MLP neurons of a small language model. Each row is named by its layer, matrix (up: input weights) and neuron, and shows model dimensions 250-313. Each number is 50 + 15 x the weight over its row's rms, rounded and kept within 0 to 99.
A block is one neuron, or neurons of one layer that tend to fire together. After each block is what it responds to, as a language model described it from the Wikipedia text at the highest values.

L7.up283:52 67 68 53 76 72 42 74 60 71 60 47 79 28 49 45 51 25 64 78 48 66 44 36 53 55 65 43 42 30 62 60 59 54 38 37 47 01 77 33 53 32 43 37 52 70 65 62 74 63 57 56 55 38 51 24 33 40 41 50 65 36 46 41
L7.up1038:72 40 52 46 50 24 42 41 67 47 42 37 42 44 55 59 59 22 56 57 39 69 59 36 66 62 56 51 46 13 56 37 29 46 25 68 44 47 44 62 34 32 42 62 51 49 60 60 71 53 62 68 49 50 52 28 54 43 42 57 83 45 53 42
L7.up1057:35 52 46 45 46 58 74 22 73 41 71 60 49 50 76 39 36 31 54 37 48 48 35 36 37 62 52 48 65 29 43 38 55 63 33 49 34 53 77 61 41 71 47 66 35 40 26 35 70 57 77 74 72 47 36 58 44 60 28 51 63 42 56 53
L7.up1220:53 46 47 64 52 22 46 61 27 48 30 51 51 38 34 22 60 43 58 44 38 74 21 30 44 68 44 86 55 30 44 78 40 61 52 44 60 58 55 56 57 67 42 62 37 24 42 53 37 57 50 50 42 28 83 49 33 68 26 47 43 56 58 57
L7.up1276:22 45 81 54 65 52 56 36 55 37 55 70 58 42 33 34 73 47 44 55 47 55 62 74 65 52 58 36 36 40 64 79 84 35 54 48 73 64 53 65 46 19 46 37 72 39 62 48 51 76 53 64 61 46 54 45 37 49 53 47 55 65 73 36
L7.up1457:32 38 66 74 67 57 68 28 54 64 30 59 49 49 39 51 66 61 68 65 71 26 47 70 57 54 63 45 41 53 49 44 59 66 66 44 67 63 56 40 34 51 42 75 35 53 38 61 49 54 16 60 52 23 51 49 26 42 55 63 73 67 59 51
L7.up1651:31 40 54 45 60 40 40 27 43 46 45 52 54 67 52 36 69 40 58 66 53 54 37 46 64 47 57 45 38 65 53 51 48 75 73 35 68 56 48 61 40 31 55 53 29 52 37 46 42 52 35 48 62 54 44 71 35 39 42 27 69 67 26 50
L7.up1783:12 44 27 30 52 75 73 66 41 63 59 54 58 38 40 40 97 27 61 53 61 76 48 71 74 77 64 63 52 57 59 47 32 55 57 50 66 44 65 32 70 38 50 64 49 39 33 20 55 38 64 28 67 42 66 37 15 50 77 54 48 27 25 78
L7.up1894:30 53 24 46 46 81 55 39 31 36 47 63 36 50 50 39 72 43 46 60 44 56 61 71 53 49 49 45 69 54 58 52 40 67 75 57 65 32 63 56 45 30 64 64 47 44 50 52 52 39 89 85 39 30 62 51 35 59 53 52 65 55 30 38
L7.up2248:41 65 76 37 39 35 51 63 60 55 52 50 33 39 63 47 71 56 61 49 71 65 62 33 64 32 36 70 33 54 48 62 46 53 44 48 44 65 40 56 54 28 53 72 56 47 75 31 46 29 54 31 28 52 62 27 46 54 56 56 80 43 45 61
L7.up2282:66 57 48 83 45 28 30 51 46 43 18 48 78 60 43 37 62 54 40 40 56 26 65 48 65 58 63 50 31 43 56 57 69 41 15 72 68 29 72 30 28 41 47 36 38 24 69 49 53 21 35 40 65 36 30 48 65 43 55 45 31 32 60 41
L7.up2293:58 68 54 30 49 38 46 72 82 39 44 62 79 43 65 55 32 50 30 47 41 41 31 44 54 43 54 70 75 44 62 70 58 36 34 51 57 33 58 47 56 33 21 59 58 34 90 59 58 38 43 59 50 63 75 48 32 36 47 51 68 60 55 45
L7.up2301:44 46 62 30 48 50 73 57 70 51 65 61 41 46 61 48 43 30 28 50 38 92 43 34 72 47 40 39 53 41 62 41 45 38 52 51 69 00 65 54 68 22 74 44 23 80 64 47 58 53 87 69 79 48 64 53 32 26 49 47 58 33 47 69
L7.up2348:46 50 45 33 49 35 66 56 52 52 52 71 47 43 67 63 53 36 49 41 37 40 37 47 55 53 61 55 31 44 55 74 59 67 77 62 64 53 48 21 36 42 43 71 71 45 69 59 52 49 26 35 37 65 56 58 47 38 48 43 49 64 56 43
L7.up2351:46 58 62 40 22 39 43 52 54 24 71 45 47 52 46 41 48 31 53 54 46 51 19 45 60 65 35 40 34 43 72 40 49 76 52 47 68 53 68 23 71 39 41 63 47 47 60 60 58 49 59 35 58 63 66 59 18 21 47 66 49 51 70 58
L7.up2570:42 21 24 49 52 55 56 61 26 28 33 51 43 33 47 62 81 26 60 64 49 78 23 47 94 58 44 49 48 37 55 42 29 66 45 53 57 46 54 72 56 33 37 49 53 49 49 51 63 41 35 64 76 61 58 61 52 61 62 65 53 59 36 44
Description: Possessive apostrophe after names

L4.up1477:53 55 60 18 33 15 47 68 53 65 62 81 36 64 60 63 56 68 46 38 65 53 64 48 70 47 75 42 39 54 48 54 40 39 38 44 36 53 38 62 20 38 22 72 31 45 52 61 42 31 53 43 39 57 54 40 30 39 65 34 43 27 57 57
L4.up2108:51 78 53 58 66 42 44 61 68 64 70 51 65 51 39 26 40 53 42 61 71 76 56 46 27 75 64 37 59 29 44 72 45 68 26 43 35 65 46 55 59 48 23 76 39 26 34 68 42 59 51 28 49 62 64 74 70 47 66 54 43 37 79 71
L4.up2596:78 64 52 56 22 44 49 22 48 35 42 69 50 43 59 52 66 57 53 15 54 67 32 30 51 61 65 55 30 28 73 48 45 63 61 30 45 43 48 62 37 54 29 96 53 36 64 41 74 44 76 28 23 41 78 38 45 36 41 72 55 38 70 45
L4.up2612:58 66 65 50 22 23 41 55 55 58 45 75 45 43 83 42 49 44 54 34 84 75 53 51 66 56 59 38 37 52 20 62 46 43 58 57 56 59 33 66 25 66 59 52 47 37 59 76 39 03 82 50 19 55 39 74 44 62 23 53 53 15 36 72
Description: Numbers before measurement units

L5.up771:48 41 46 46 56 54 66 54 54 19 67 27 56 44 66 35 51 32 34 58 34 21 86 34 51 47 49 35 33 54 41 09 56 18 54 54 36 55 50 53 49 45 51 73 30 37 76 38 54 49 82 62 43 47 58 52 38 67 48 62 60 01 54 38
Description: Mid-name word pieces

L5.up130:52 62 56 53 41 37 68 68 45 49 40 48 63 50 60 34 87 84 50 49 51 53 64 65 54 62 35 52 48 87 63 13 49 46 56 31 59 25 58 54 38 62 58 68 43 43 37 53 55 42 46 85 57 39 37 35 44 54 38 76 35 35 43 49
Description: Mid-name word joiners

L4.up13:27 29 44 35 80 66 49 30 55 35 57 22 40 79 68 45 68 52 52 64 48 43 51 66 29 31 51 61 58 48 33 40 41 49 28 71 57 48 74 54 66 28 36 57 43 38 42 54 72 26 62 65 49 56 64 40 68 48 52 53 27 65 44 53
L4.up151:21 33 37 47 56 71 38 27 45 36 64 67 67 73 65 60 49 58 05 32 62 56 49 65 48 36 45 78 47 56 63 55 51 42 47 21 63 33 62 28 38 46 58 37 37 36 44 34 59 46 40 74 30 41 59 58 42 53 57 99 58 48 69 53
L4.up929:52 35 62 56 60 41 53 30 31 49 67 50 52 85 52 25 36 58 56 66 76 44 43 33 29 58 60 46 40 21 35 50 47 65 75 54 62 66 53 47 64 32 35 42 62 42 55 50 60 45 70 46 66 57 81 48 57 44 59 54 56 46 59 54
L4.up1029:62 36 67 70 49 74 25 50 50 46 52 39 40 55 61 60 38 47 43 36 51 46 32 68 53 24 40 73 69 41 52 37 53 35 31 29 58 51 56 51 53 31 53 62 25 34 40 29 69 80 78 42 41 19 44 44 45 33 35 55 72 39 69 62
Description: Mid-name word pieces

L7.up184:48 46 73 28 63 36 58 23 60 55 72 31 52 54 48 43 68 40 31 45 45 53 50 73 53 66 72 56 38 40 61 58 73 34 49 30 81 35 36 43 42 49 42 49 72 35 52 62 69 57 46 76 43 33 45 39 37 47 39 64 46 08 27 17
L7.up217:72 41 46 40 53 28 54 48 47 53 55 40 42 28 50 29 69 36 58 47 72 52 36 49 37 44 36 40 66 65 11 65 39 52 45 49 55 49 46 42 59 30 35 62 64 64 67 58 46 63 64 74 32 42 53 61 26 52 15 70 58 42 43 54
L7.up753:64 74 34 42 46 49 65 44 48 65 46 57 50 30 58 26 37 32 33 48 64 45 59 53 43 49 55 42 60 60 52 48 68 59 54 32 75 45 80 40 53 33 30 78 43 33 43 73 51 43 63 62 29 37 41 11 31 39 47 57 55 65 52 58
L7.up829:58 44 36 62 49 55 47 48 47 54 33 24 41 53 31 41 64 63 51 56 78 31 38 62 61 65 32 64 62 66 78 45 47 61 54 63 45 50 38 64 70 01 24 86 23 47 42 55 70 44 66 36 66 43 61 24 74 39 23 48 47 57 47 24
L7.up899:46 32 54 30 60 46 50 55 74 77 66 51 49 29 25 47 79 56 46 59 70 68 30 18 39 54 41 81 33 48 49 49 62 58 42 54 33 33 56 48 58 34 38 73 37 34 46 47 92 50 65 43 67 41 48 23 39 32 46 39 54 52 31 10
L7.up1299:62 40 37 80 72 54 50 55 48 44 66 29 72 49 36 48 82 65 35 30 60 36 51 45 25 38 56 40 42 46 28 29 58 44 34 42 37 26 57 55 25 46 54 45 44 25 52 61 71 47 36 50 52 45 47 21 68 62 28 51 55 55 72 09
L7.up1352:37 71 51 50 68 98 50 51 66 33 59 51 48 55 62 53 79 54 56 37 40 59 04 63 51 69 57 43 44 45 31 70 48 50 53 38 59 48 61 57 45 34 56 64 29 46 66 79 50 86 38 45 47 50 70 51 59 49 58 72 68 38 76 24
L7.up1435:33 45 44 24 45 46 60 66 66 25 68 70 10 24 38 46 74 27 45 63 60 38 61 24 29 44 32 55 22 29 71 40 73 55 54 84 56 41 54 61 52 24 43 62 61 61 71 63 35 44 65 41 36 35 66 33 66 62 44 48 55 44 68 56
L7.up1490:68 40 52 37 27 50 73 48 57 60 62 34 39 52 46 51 67 28 54 24 48 44 53 65 59 41 35 41 04 60 64 41 34 59 50 40 54 52 67 54 53 20 28 51 38 25 41 40 66 74 67 66 61 37 81 39 51 41 59 58 74 62 50 69
L7.up1543:60 49 62 16 54 44 42 51 40 59 48 32 52 50 60 55 26 55 58 65 65 60 48 54 39 87 58 53 55 55 52 62 73 48 47 43 52 44 66 60 39 51 47 39 41 27 69 42 37 33 52 47 38 51 57 75 58 42 65 38 32 36 67 48
L7.up1856:25 29 44 26 25 32 51 59 34 39 62 47 32 52 18 30 66 37 57 38 74 42 35 56 55 88 44 44 43 39 42 44 69 24 62 32 41 34 50 60 32 54 34 83 40 70 45 72 54 60 48 18 50 50 41 21 44 40 50 54 50 42 53 47
L7.up2187:76 59 66 49 44 43 40 68 54 42 52 63 70 44 48 35 40 60 37 46 54 68 49 31 24 47 37 41 25 52 60 36 80 30 56 37 36 66 50 45 37 21 54 77 58 26 44 73 84 67 38 52 64 47 46 40 63 49 55 53 26 21 56 41
L7.up2331:58 79 42 45 59 20 59 39 70 48 44 26 40 52 71 20 59 45 17 55 61 54 56 59 68 63 44 55 29 44 54 89 42 45 23 39 86 04 46 67 69 59 35 71 66 46 76 66 55 63 29 40 57 65 56 47 23 38 55 48 60 40 64 56
L7.up2398:65 62 45 70 73 32 71 41 54 40 68 35 44 69 42 53 58 48 45 48 44 73 39 45 30 64 36 09 90 43 53 36 41 52 42 06 55 31 70 58 52 49 46 51 25 50 41 65 35 50 27 50 52 61 61 38 54 31 39 49 34 44 77 22
L7.up2536:66 65 57 46 26 44 47 43 47 48 42 34 46 39 87 67 62 72 40 63 51 26 67 27 61 57 51 52 48 28 45 50 50 49 55 51 48 68 59 32 66 30 41 74 51 09 55 53 56 33 39 69 51 52 51 36 39 53 44 28 52 43 50 49
L7.up2814:69 32 71 58 75 39 58 38 70 64 45 58 35 16 50 41 75 51 67 62 59 30 66 24 54 48 46 35 37 67 48 40 49 49 65 42 34 59 62 46 29 23 20 76 54 23 39 52 81 49 33 59 44 45 45 29 71 21 36 63 48 42 56 36
Description: Mid-word pieces of names

L5.up211:68 66 46 33 28 54 70 42 64 71 53 61 30 32 57 34 70 46 55 68 38 64 58 50 67 37 51 64 53 43 60 54 45 50 42 60 58 32 45 16 54 52 39 66 52 45 37 52 76 16 63 57 47 65 62 49 13 49 49 29 64 34 70 70
Description: Quantity before counted noun

L5.up2249:50 46 76 66 69 74 99 27 27 49 61 65 46 45 36 43 57 58 43 82 37 68 17 49 60 42 62 25 41 38 88 67 77 43 50 45 43 31 51 23 30 45 40 24 55 70 53 49 48 48 48 58 47 37 54 60 62 62 58 54 66 64 38 45
Description: Empty table cells and it

L7.up438:58 65 66 22 48 51 20 74 48 50 65 45 45 36 40 70 62 41 49 49 45 38 44 55 52 53 57 53 47 34 49 33 45 47 54 56 51 47 44 41 60 32 41 85 50 60 34 30 60 57 40 47 43 36 59 62 44 09 43 46 38 39 81 42
L7.up564:59 72 54 49 52 41 66 36 66 51 65 40 54 79 63 29 63 51 15 37 33 46 39 62 30 51 60 37 22 40 50 41 32 51 38 57 48 35 32 21 54 51 10 65 37 54 36 47 37 30 60 54 59 33 49 69 55 56 46 30 41 42 62 60
L7.up601:45 46 60 42 30 71 47 42 33 57 46 54 48 32 32 60 48 59 31 35 58 62 95 59 59 60 45 35 41 50 54 64 20 42 50 43 59 25 65 68 54 39 55 92 44 60 60 52 61 50 39 45 56 55 79 55 21 66 51 51 58 62 48 42
L7.up655:49 58 58 46 58 43 36 61 58 38 23 59 38 31 23 61 42 63 42 62 75 44 38 35 35 53 27 43 41 36 71 47 59 33 31 43 64 56 48 32 40 53 31 44 43 60 29 53 55 53 52 40 49 61 63 73 50 59 34 69 63 50 57 44
L7.up789:70 54 59 54 40 24 60 27 53 49 27 19 37 62 39 38 87 49 67 32 65 31 45 68 64 53 31 38 74 72 43 54 25 64 45 69 30 47 64 51 69 17 72 53 27 51 43 33 60 50 54 72 42 45 64 64 57 69 04 92 49 42 43 30
L7.up1009:51 42 50 53 25 58 74 69 45 61 38 70 59 53 38 64 69 36 47 61 53 48 72 40 57 33 34 18 26 46 46 39 39 55 29 54 41 82 63 31 46 63 47 63 31 59 51 24 69 58 48 56 44 49 57 42 38 39 54 50 57 28 67 51
L7.up1088:57 42 32 72 62 41 60 64 53 68 37 69 38 33 72 88 60 50 68 40 54 43 49 54 57 51 22 51 50 51 28 45 32 49 42 52 68 03 66 17 55 48 68 65 42 63 48 72 68 64 41 28 30 64 51 31 47 53 16 52 48 54 62 57
L7.up1278:58 64 43 58 45 40 47 30 45 53 19 79 74 76 66 31 39 60 25 77 46 61 52 55 37 27 31 44 40 68 52 59 22 53 64 52 46 60 51 71 46 26 34 54 15 66 53 63 71 56 68 48 27 55 54 64 43 38 54 46 40 40 68 42
L7.up1454:45 61 14 50 18 47 70 74 25 42 24 83 43 60 51 48 42 40 41 57 68 78 63 49 57 46 39 57 41 56 41 37 31 77 47 88 63 29 44 37 32 35 55 40 30 57 61 27 59 24 45 65 24 58 49 47 40 53 51 46 47 35 33 56
L7.up1511:41 65 51 59 21 50 36 56 32 32 58 39 38 50 63 42 48 48 42 78 29 60 77 59 43 60 44 29 37 59 50 13 41 52 58 81 27 40 47 48 43 50 25 54 41 49 61 45 60 42 49 59 42 29 70 50 45 32 51 23 39 44 67 62
L7.up1738:65 84 63 26 42 37 62 53 31 57 63 49 50 64 64 47 51 32 39 65 76 64 54 48 38 23 51 67 51 36 31 48 69 37 50 63 60 64 49 45 67 29 40 49 46 60 58 33 60 62 49 69 49 35 31 55 30 57 35 58 50 51 64 65
L7.up2112:44 73 46 54 41 61 28 16 42 40 47 41 56 60 54 47 40 36 38 20 34 55 53 32 35 49 58 39 60 46 42 50 23 52 38 48 63 49 51 63 50 40 56 57 39 45 58 44 47 40 55 38 50 62 68 47 59 27 31 51 57 58 66 62
L7.up2196:60 46 26 64 36 45 52 45 53 29 18 49 63 23 77 57 50 54 41 56 53 47 48 49 49 64 37 42 58 13 59 25 66 59 69 42 57 43 59 54 52 57 55 78 57 72 72 48 41 44 45 71 35 53 40 78 18 30 08 69 49 71 47 51
L7.up2206:35 66 38 58 36 31 38 38 37 56 30 54 52 57 42 39 59 46 34 24 52 54 51 51 57 43 58 34 49 63 36 57 70 11 57 48 68 33 48 42 62 56 37 79 37 50 52 78 40 49 39 31 13 80 56 69 47 55 62 42 63 56 70 70
L7.up2663:50 55 41 32 64 37 66 63 56 61 37 70 36 54 56 58 44 58 58 49 54 82 53 75 32 53 34 52 59 55 32 54 30 34 71 76 75 46 44 44 54 32 57 65 55 55 65 41 45 63 45 64 59 36 75 36 43 33 26 43 46 38 25 52
L7.up2805:59 27 63 51 66 54 62 60 49 78 55 40 49 49 71 44 53 50 55 66 41 48 40 75 54 52 48 63 66 73 41 59 37 53 36 75 43 49 16 54 42 53 69 70 75 49 59 24 78 40 56 42 23 12 59 46 45 38 48 33 47 48 65 54
Description: Final digits of numbers